Part of a small language model's weights: width 384, 6 heads of 64 (2 for keys and values).
MLP neurons of a small language model. Each row is named by its layer, matrix (down: output weights) and neuron, and shows model dimensions 0-127. Each number is 128 + 24 x the weight over its row's rms, rounded and kept within 0 to 255. Numbers have three digits each. A neuron's up and down rows have the sign that makes its largest values positive.
A block is one neuron, or neurons of one layer that tend to fire together. After each block is what it responds to, as a language model described it from the Wikipedia text at the highest values.

L17.down164:152173159099143101156097105116147152135136142165066186125157151171129139156121116117104155147115179085140120131077138124081123127094125136123132149135148102130165133126143171126116132143108090120158135158166204083125107137145082130118108115132131134182144114154139153175141143141123173118153087122154144134135138110162126149152057179119133088136132162097136093137132124136145155112137
Description: Table digits and word middles

L17.down880:141146107106116160161151124134137168127131150105122128132158120137079081072102107129119106162135098142153137095089120139154098101163121117080125133109129128129106108094130163143127096111134123157167100066131097172165173118121135152135117118130119131125112113151129147125147071129120166131110111142131177108127113131143150134149101156128098173101137121129163136154138154125104144053090
Description: Role-introducing phrases

L13.down103:117134095126099169097136120121150128134112084147173137115146127150151117124127106124119115119141144138163100121082131143113137150208093150094121125139070127143089096142146121130107154136154107133101177091111108102100125169115130177120178160139101085112162125123135167150135092123123139140131136114129135111155107102118100164148103146134147128114119135130090139092128116152111133108089
L13.down241:145148137108111120173140147142078157113132113185129127125129145145133077135070147111143135121117132137150123116137097149164160159131115112141121117116081150111118115166189175102109133134110139159110146113119111150110107138119131159116131066134123092109147138092138123111134140114147095126131108134142105094119138099114160118127085167080116175162111131122145143140124124136117119146170
L13.down307:116148085099083115127141107153127150122119098155155088088153138115098123129172141137191109109114075103125124098123151122076110154134099141137141095107152153118118127123148115099135121122107109118136172136125115110128161148154145124102149098091116146098134114151127137131110138103094107135106136129135131116106129168113078147064144151113141151123134110103110140136134145126145126111118
L13.down556:153105143105153116072143129104129116124148160104116063142131123100132138129089136138154141111126123115112121130135173089146164104074116174172153119129115123097136128129137132127164090101145103111127128148162124117142116111137136135162105146125144140137101124147140098165168141141130110121144134123106112141108126119127128138159127201121140164128129079117122102140090132103126133140158
L13.down621:146125125121133139127094092131134117153149138136121136106117126145119102146083087146097138118158106135106119132137133132165121131142111097105145130134142124097113184131148139095143121126117133122100150116126158086115105114164151099109097177121124128165162083142174152121132134139155103140102130118126127100136162091118099175099118118139112118151116125133079111105113100159148142162125
L13.down703:100082070108100152120135113108131134090135115161144120096132085115118088191137115102148108135103140167105124172133118168117143154115126161139115154132133157099127179135147148104114154101115111124109165076097076105145093132126111108155144132115108139104148132164131124154116117140133125095094116153122112136128113106090108161120145140140128144151160135137141136156137161160148093132109
L13.down925:164166097129149100134135136119120148088130169148164149152132132148122149083116129120140143118121103123108071104130148149124119133105083114137147098134112096121102132160135145107104134062168123100127127131126152100134131116127138146140102157089139170134122109152109167108108138128111108091148046147118112142137180118128119140107125141126121118110128168139140124165118098133167095129116
L13.down1022:144126166173113119158131089138174115083122137167154165084132130132131094189100170155091118103092123123134136093106108116154130136159106127148163119114117121142085131098124189179104141128132084078109115118179112099140126175133133114133126154131133125123110107136139119122122104122138082107084148145159129116168123116164128144114103134152112117167131088138093121172116107094150145162119
Description: Role-introducing copula phrases

L20.down240:087090143126116157110187103159122082131151124136158115155181115154121132067121121116143161140149146123179131118107092143109118129135129145161146115126126144114155141114164149116130121087117126120154114144109114145145151148169093138169156157133099135090061106093183132148103161148126126123104134139133104135113121108098169093140112122117126127146101133147118100107153088086108081135121
L20.down254:111121151155137135093174110099162107133163118146117137133110068135121090152175095113122119073092135109132095150113086067107159136151135145158063118170139140117165135138131140163125147097108160107133062120116159135085152143111092151144142120087131125117136111143163092102147110138116130134100175128129144153075087110113122154091129172129149130133099127118117135102110075108124166152127
L20.down262:122158148163115137134113123115131146159158155087100140177140119150141115123146132115102130114150123107092113149133175157110147172197114139099104117132093121164101116134134114118090118123157145116160084071132133088106113147150125108172143114113163096142111091105165124115130137093179119152117156129102161133095105108132113126089138136107152146147136131109122131121175115111149136114110
L20.down507:171133063144125132090134151102149121105138104168131141166115129084139130103125152102109112093143094128115085106122116132140149160158130120144144129155117129160151131109132187128094131127145162164103104136130115161149149147149149114114133177083159128109144109145109141101098115175112112137103120116173099145143153156170149156145083137098115124173097085153158149110127108151137127162144
L20.down538:125098141151148147105118111133148159126124104096164091157146098106084114073139108148124090082103099120112116105132112132127132129206132125120131073116148089133114147116110152137131159124135146166138178140144147147113175137190206098131125137137113156106117131177090120127158155147146131152154140130176108108117133117139122136144179158189102083140156099154119142142147143089146133123127
L20.down580:092137123109125138138159103169133136099136119183143134119136117141119096117122122149109157149099146118108129138158105111143114080157108112125127138145109121107075161146165155151106172108133084075144120111133138109125153117171110126157123129156086075121131114111146098129099119111139139096121149129120143112163121119098086172127097166111140147164075161111135138108103095106112093150134
L20.down686:132122123149134163129115118138138169166169113143132135188140121111090118192151104140090128135114133135148137167134130093122099146210153129149151108125091162145120135098093117102135110091114100124147168114122120118136107127111160121128112114125134084103135157093124091129078100132089135113140153150147127127120101146104133115130149108132127118112100105151157140142130136115129121147122
L20.down687:154157117142141151166122126106154099125138124095101113122112095151137112139176114113192126101160120130050139109125149109147089143215131121126117123159146128119119133127119111130091139134129111135121114152154113166129141149117143124150101115136164117089137117123101150123126159072148136096096082127132117140109152123188095131115168117157148127144157141125106124107156149155083131142134
Description: Role-assigning predicate lead-ins